config = dict(
    num_hidden_layers=21,
    hidden_size=224,
    head_dim=64,
    rope_fraction=1.0,
    bias='none',
    tie_word_embeddings=False,
    parallel_block=False,
    init='orth',
    init_std_up=0.0252,
    init_std_down=0.0,
    decay_fraction=0.876,
    dataset='wikipedia_en',
)
MLP neurons of a small language model. Each row is named by its layer, matrix (gate and up: input weights; down: output weights) and neuron, and shows model dimensions 0-223. Each number is 500 + 40 x the weight over its row's rms, rounded and kept within 0 to 999. Numbers have three digits each. A neuron's up and down rows have the sign that makes its largest values positive.
After each neuron's rows, "fires on" lists the tokens most often at its 100 highest values on Wikipedia text that the model never trained on.

L13.gate139:418528484544443522427541505501520562523537453540518520472481497527552568505435520499518513537508623483511445523455507506516413561508451553489437437517516543516505496457388550491492532513490443506509464537471553508489509466409524508423488553506525517511498504500529449533473489479495471514489492474401533461463486440464491514540508502505556472490476505458513526507513428483487487518560584549473498483446518458479528456521464443528521570501526492564395466557517545528475414514502498529494448486481464432509430483527526520430514499431520577431491535503561492433568501481551488486489545487590500486471494485522395474496459526475442533495467491505488466520431464490446436436497
L13.up139:504460493575467472542493576489516550564507434449423469496596494507523494477483445472510466550492479450486483543470516484494485500481469468467534508469449506507497478484490462570541544521609468474563493479537513528536469496485499420513514455476507577496512498447434449486470553441515451563564504465474415573534463437534498489540451546511502484485505564442510575571484578476504499479436521454516456514577512521551485543525550540523438449481500515522552580458495499531529512500472588521462495460555469534523440511475469554510539458473459523519508451515532450567470572563463438463513512499504513542549477464419550489448523498487467459458417439578492486504491538418504507514477
L13.down139:531536501442469457509463500566424495572470567501580506508496490498465517497551458536487546504467504542469508481492457604505519569466528483477512439563470530519524517488512508447524487470491483484485508527441496528491500508450544494454544450572520446464536494430577462485406514484477504518527536457505562443548466473568601456464509441462548534468550591514436514507466500474467508513430504467481510394500508521374491503467451532511460482510498487521516478489539490492517520491529477463524512510569512525532452496484540468556599530448466548507444496527564520547437473580513530483512525508453589519505455555442456547451552482433458555480441461509468555501473446456490475525478
fires on: "l", "ia", "o", "a", "u"

L7.gate343:438493514518456460586470524494452506494600532488537538590466519536513448489506569502544547445474528498476455472539478514499438514539450452494501513505502506492544503426495572554499451484491508513485530545449525558454445491508511464552493479555494527500492506540536521507503486438503553546454474496537504515479488509478499453421509433572490454394517512471473558457516480529567468468547527492482542524550462500453561566439416482400471511452436428563533486556501519565522503511559485472510521510471520493487503472510557545578474474369520484468524482537470493427543493453458527510535481488518432482540436496539516532534558541469431463485543573568423519514534538507490529500553
L7.up343:474487410569531533433461503480418509530518416597498508543535434534535566602524478515535515549480518503510446485549499556494488571476500460468550564508511548506529410498511487487523508423513501555528547463499476503575515481437557466469461546489501507522562500531508577518498477388527494560489544546467511477490555541486518495542525523475468548454537474512517467461496516518483539478492528514540557531564471441414525470532523588501503512544548460460546490550531504547535498496526432456504534479437519512407498472546419536497534537535466526487476584525434450519511520477483623491457556509466468481531525520508455512515510536505502516547504486441443501559474484532533446475498
L7.down343:476504561494532432464465497433506411515489482518392476494519450436571526400475469548477486516545524510563448492480458470533557409520457477495493539480566504522417497459496562506513463512461525492450446492502540546489546520551504492491548576487513481527500472573537545600459551512475526455464567538489411514510502535562479526499524566517480478448507551545445433552481489546543539557524488518496460493471498482416523485501501466507532468491518504462468475477492497479540521537531484431525472484465516560493520453619473556495528504469500553572523515443522503488455587469492569496478584503551517419545506544489499436478507483547521524465553485535529499501486476502504489409433
fires on: "or", "ist", "et", "ric", "ter"

L12.gate165:481506568427408497477450536523473494546504536516479538619459490483575451524574491501401476408514545470549541500462467496497490493430548490581519481458587463517486550493556497498463569446568555478483392552440586576445495490507458513533499513500512490486508449436424463515497456455547500502406543499506441487550499449483563533521530437537516432454539455411512469482465500510495504457427474547430472488484488486503447441495471489505453523471468499570502520506517497545476523501503497439554542492491470479533489440503561521465529495553497491464488534497504522463476515478496511514526499443469469460547501517428503561518514483534436486521506525553489498524549472533436551515532
L12.up165:463486541478550603465383514483520559566491489522474553481511527512482456503469462538447512468506489522512421429475435464406547531483511538494546491519495483476475459542474467544479483500522519513421456529487559624520464490455401460493519621501441525454499505520538465510507552559451473538479563513476504514526530432450575493506479465501490462439501426442479491491485538486559616516473483451519555494500506565512474448542541511525503534529479512536518527486521484486456501512537463541542510560551425472544456541527448527478547491442527543455488459534508517483442504509461515479508487536495535505532457535531561531534450542478456463532519504503553513532493461585439545574512
L12.down165:507535468447497541474556576527510459507471519465476490537498516486514514492564543579483506505511493536472505518483466473460501491495503486492599573516560452467493476530539487445547482546470544463503572513490543560522434472505457487496454601470465487589469554446498566489438476463517475489504530509482569510495522485433526458464468581492562470499536511596529467484507533481602524459492601426544465524511446548540516461536570534515541457544530485532483495503438466519505494526502397493472548558496545533509515473505462435517538505486518522560530490477508539505530441587540432516591515464488481491421524520536561527448389486538515533480506449546510543473426474545515489525520
fires on: "l", " for", "as", "us", "00", "le"

L7.gate251:523513505586502559472500524510466533564507509488582465512448552530538522485549509565533449444470528478500531454495483548484441565485511523461554446502507490560526558421454540520469495527488474439566506496506475553441548442589517488479525551435457532480499499545493473561515495561482504535530426503485437507559544475543459575418492585522540455469516529496452490531469436472555525556508502521543560546443505521467461518488515403496491458471514501446486504575562482504551536419511547518520502494492540540526492470469567479481519509534571533483488468490505443520533527436469520468478571478415495497477495606510474483517486508469494479438450507437461523564544560494521432500590
L7.up251:455521539514531478508516465546456493442530544511475497499491484486555500546536537467470492502444499396512511479492426449491468455439459555566560503512398497533477538478521506490505503452515530461519480524455568506465480458580493541582493531451499508499517513552515547472516513478491522510528453465595505529553397434528457428528527492608435481535536541547512483521497478467482516489466443524526517498505514502512444486499558491480542501464539444480541456426451501574442558476520449478512621490531588501523490456550454507508493519492407474559525519501528473535542502468475503452552440453470523448525494496471531462496604557501556591458580471513458502555531466530482523520491
L7.down251:456451442503481520596542528506464506523491454522529476456595488494517476468484461483458515465487484542549485503527528534466511366464509549448549460521529571433493469526518511491453508491561443486529516550496516462463536530503440483508563506522518489524519494518511523582445496465525509489514516530503502446579507462467557545491489566436494508462469568484504433524513582558490457561578445480522505532536486444474524523561435526425512457462498499429474520465421536502533514404507525486524552507535510441523474468478530465498476552453452453449597534458410455481487452489532516557474485506538483525543530465500458558562519496483621496468460501534521496444572448489477505528462
fires on: "gh", "H", "J", "R", "N", "m"

L8.gate206:500509512483462510511517580467561516518524494559452499408483523469557501500481501527483507419438522539509469504553508498542367525491533517433464488542489442442455600425471534575487495532516533478466493511559498447477458493455469508499520528451537418493510436541494538539532584470442518489573445502519418428456431541519537506451451529488538509525519467470471443515463496518546495492512492505452501516549554545513553535536499477524462461489495555603513514463486485530478475459525535499562499473531467381518521520446553476432397457480535564541431504526517474513526533545491497431480498471507451462497465566521443486489470494534506560496476502459502490574475460477480457497439
L8.up206:483459492491498405556503524491506495448506411437487579504445500464477492494506473461486538546469550462534541485517575441530455526550505502512467515519487505469463521528436573459531442515477479504498522476587438533524530510528508463540428459487533560553500498486487540543438432398479474568511487480536531498481483501516572500532484510525462443457527628467542482521443509504467480485507472501479456489470549519516599531531516500494500470428480563480440459463448505546548548467498543541590392505510495530522470548465539480445493561422539499515480549460531549460494514531514483443458496454540437505530498576497453489495498511492435517502522513494457567536598505494555550420485
L8.down206:527553506440487503468504534442491593575468514536490518446436504439484492528538509427473562458505523532566535498513472522525530496487511485501494536522521481493508529487531539465536484492524574479498488533506563457481487476496428534534495536486519538500500510491519470499511457494446456473473529461477514459512452509559504446453448542527562544474492464457528510522521473485458467507439586510474463588490550501544520467510530540434473505516446489480522504460443463518402443498563499481540543519531545486463492497561524515539489556493481507490536434502586551525509493553523525483516459467502376478535593559475392515455454483577565563445499425535532443455513394532532518531374
fires on: "ate", "as", "a", "o", "ia", "i"

L12.gate189:456441521508510529566409554598514448577536549492503477548468504485533525544525479508502536441533568532548566554524558456569438583448486520453492454444599581462501489521479420567487559462549408508506432488541493546469439475517496491500471523493514519566506556465487543479468547503513546453492567443534443511506498478511478534514470491485537506501543540505580507524504421476518499430426447541474518524542546498521424500475500477484542473526482518485475481492529484491535461560556456530504492522486409499496477557498461505495516457517459532464500447517510481526496543464478483430572459503511528571520522530476499491525515524536427537508593522565552525455590458480536511493497
L12.up189:476436506505498534494469457548502458469451546471502527429457454472499581572442464551446514506530468483467466507532457478513462404476488491505445464465565476473491542510461516586535429475513438482522548484536513489544502562492480548546463575480481519513492481531473505562528474508479572490448504465497451546570514484481497473573487540506514487474515509455499559442498533519523566447513476546523530450592497502536524462465447545530550484523542495559465482514490535505525568446575530550505483556422481440458462535540486512579561528480555482520433507450465474572542494533532506535535505475469538519497443462550461436501564488571533530470576425483476513455586498521545497484614
L12.down189:542557477478529564509534437478544473515493487474576523455453458591521483444459493546493443525473477570494486536469508434501502430538501499501503519440466429444506538523533474511495520513527435425494476501473494465488557529530511432560515494480511531490522432522545550545477458462500503444520547450448460498550463588477457495461534593491516527504450505566490564536497523502498546531512579505558491540533451472568505527509539509480567414508587506522525580507527523545445458515462469546475523537528507463546616483496509553488553577473465523478491469477414490487551471538469439503581526575546532480544416499459522501547489502548461546516519490444428504536485507487480493476563
fires on: "e", "is", "le", "un", "us"

L8.gate371:521553475504465528508520546515472499507515492417612481482552457517464534476549508553524461485552562548532510563599520562465515451494529486438544429496565440539523542509482529482536524459424568533485530479499490434492520469474521495504448572426510501530453497553468504489483560498528556504533494450517496483502533524499431546586537488630525555434501555538578541508497482485473593527496449496509473495502555478541441494495520548552462488514547489537449434519537501419467447544513497537508479524523505551546446541457549476573558481469486527526548527489503481574523500572517467424499509480435516437482502552552534512439526554464499411454504496496522517512468518497502473488463
L8.up371:486480574550449501453508516515490492504468490474442519526433418566486470550559495443436479491556510541558468514556495447435521488426478470424515481501563564508463498518487516479520512436447531506486486546470506513502486493453543496546512556438444430526427492579516545465486522479504585543516440477555515493487536472507446515442508510531459496509447549570493505461501455429459467477551445505506496431438435460511463462444549524533494497528520522477453519466417458462518467487476501546497478519451466619438502595450441440520523541499406531493563497486466531529589510483453543459513511424467463464520481497447542493528553483496527532503494504507457569518480415505511474497521
L8.down371:524482444530520433433569496538528522461518446459456542518522450471458533559485446429490514486504544452441495458507541513487510502507455484462516470487506517505452514480423487496480520477529362501502460532416562459446484450502509485479569439467566490505463515508481529535498527470489482492460507409478487503489498515502484421487532624542461436506440491472580522499470525569542473518532431509514482519419511534592545537508519482528575535574463447468497515500415527481502558436511475486476517518538488513546511546574532453510542572517533486473468446548512561513532459481466434526545586527547510537530514464455572523509528483519492467518469457512476562468565504504569514499564
fires on: "n", "ce", "N", " n", "m"

L10.gate113:425432505471516520542523464587491455518444505513468400481524453510451577583508486460465486493467518561552473540499522475542481574514539459465534554481407537540471552542511469514521533496500514520524515489453461541475517535519418496507461526532520494492554524492510425556463447526473553488522451440498530496482557498525501519514529531451548580491518531418538551498560514524478568476449398537508493442507474495418532461521532477489519469424533472511555490432449522496495500551492498508398522500510528470476490481450536555533459533504545526550585485554463474530538553513554467482411600551520545499463456473503531472485499559529415554543503517485525465489505453527539499439518
L10.up113:499544520399485472431492492472574524530403503485441550437435489486490460520547520490511471507477560501424450575503453488414496581555551492469474554563496572478518538511519471532512551440545454518503468569544562533533556464478487405462497533423471496508481466518443584464542514502431511531451471482458493514484497496487578474453526511457469537540537542487549443505519551509514581526497502524508495455547472476554524497446452532483486528513498497499458508466451505520549522497467451511565482562478495482519499526516468491576615577533508552471508442515487418559502480504528480520556513487536486488542567471548505522520492506502543601483547518565429521457534508482548500504489
L10.down113:534617545417583519532554483462509488497477533504484515531452538501481507519563464563503545515504394488433572507418519526491466422533437514517507509479493541556548501529447500479499521472538569513579489462489585526508514582451579488547544532480462555564447502458513503461561499433496455520485569442513532484491467532421551610528511476508430488462465475585521485540524542535580493554536441489543540495487530420455492505470487464462416519489522444543454475512500518521496510510406456517489520507529501477517500530527510482479454518527468518404470508469576501536540546471453500567520486529507517540481529493525471472516471469490522501480485524495512457468482468568450488448513
fires on: "le", "e", "or"

L8.gate82:466488541478482485414563464496461497506394539413509512496484464494518473540520484552586437494420553498431491505541476532471470509504484549466514480517473471511532461502517479528472445497490602485467497486517518486487440562494470523476557526517518486450454519483538479419492527534524474579468589567415500567488435521502556586499533413538475450376546455448534469504516537459481479498430528494537487537506559531483438392473513553490479459485506554542548562507466499471490477505528415506504471476509544504529506468510582485482546487519477461542532515533442510551511540586501472528462521508517519411468532488480456485458546484574522475474473535470507562531539527466517520499525
L8.up82:441473447525472484538452534522481543463543478483502491542516498495469503480545509482431487477568550452584502513447501460491493580457475489525546478509493453397557533499444494519587462505544559468419501457470544536505486439532524555448520527493544472489444592529582479500568464527556458543443503495564496453517458486544533539449486481554499423462543497522527510578486479506487461522526533467561506473577457574456544597490536437490571462618536477483541505504409509474459522520517457521472500568477549502498490540508538466440454535470450506454480442521572494459518477540526480473548532535517553559476442504506528513481503488505539560436514484506526486544495514535469459520547
L8.down82:454481425591497483514485404528574509477454506471532559528480563509507486494477419557563424517449477555516509526534481557570483589498468502574498573540469488554581497500488430497484504523520439389523546471484533487497484498474480456523528469526552545502413521438547529438472534433525507485501518496456503472524447473495464533479492434469553446546439492451547509462509544430520449503488492576484485455493526479552515538436470585557492496530532439533505500470445514468454466467480521526511452578530506497503497471550511471473489489500509452595492493510508458537532500531466527481501436543515493523508490498447490570590490488557454519467455430508563539517469582521477532539506
fires on: " ch", " Ch", "h", "n", "ch", "ard"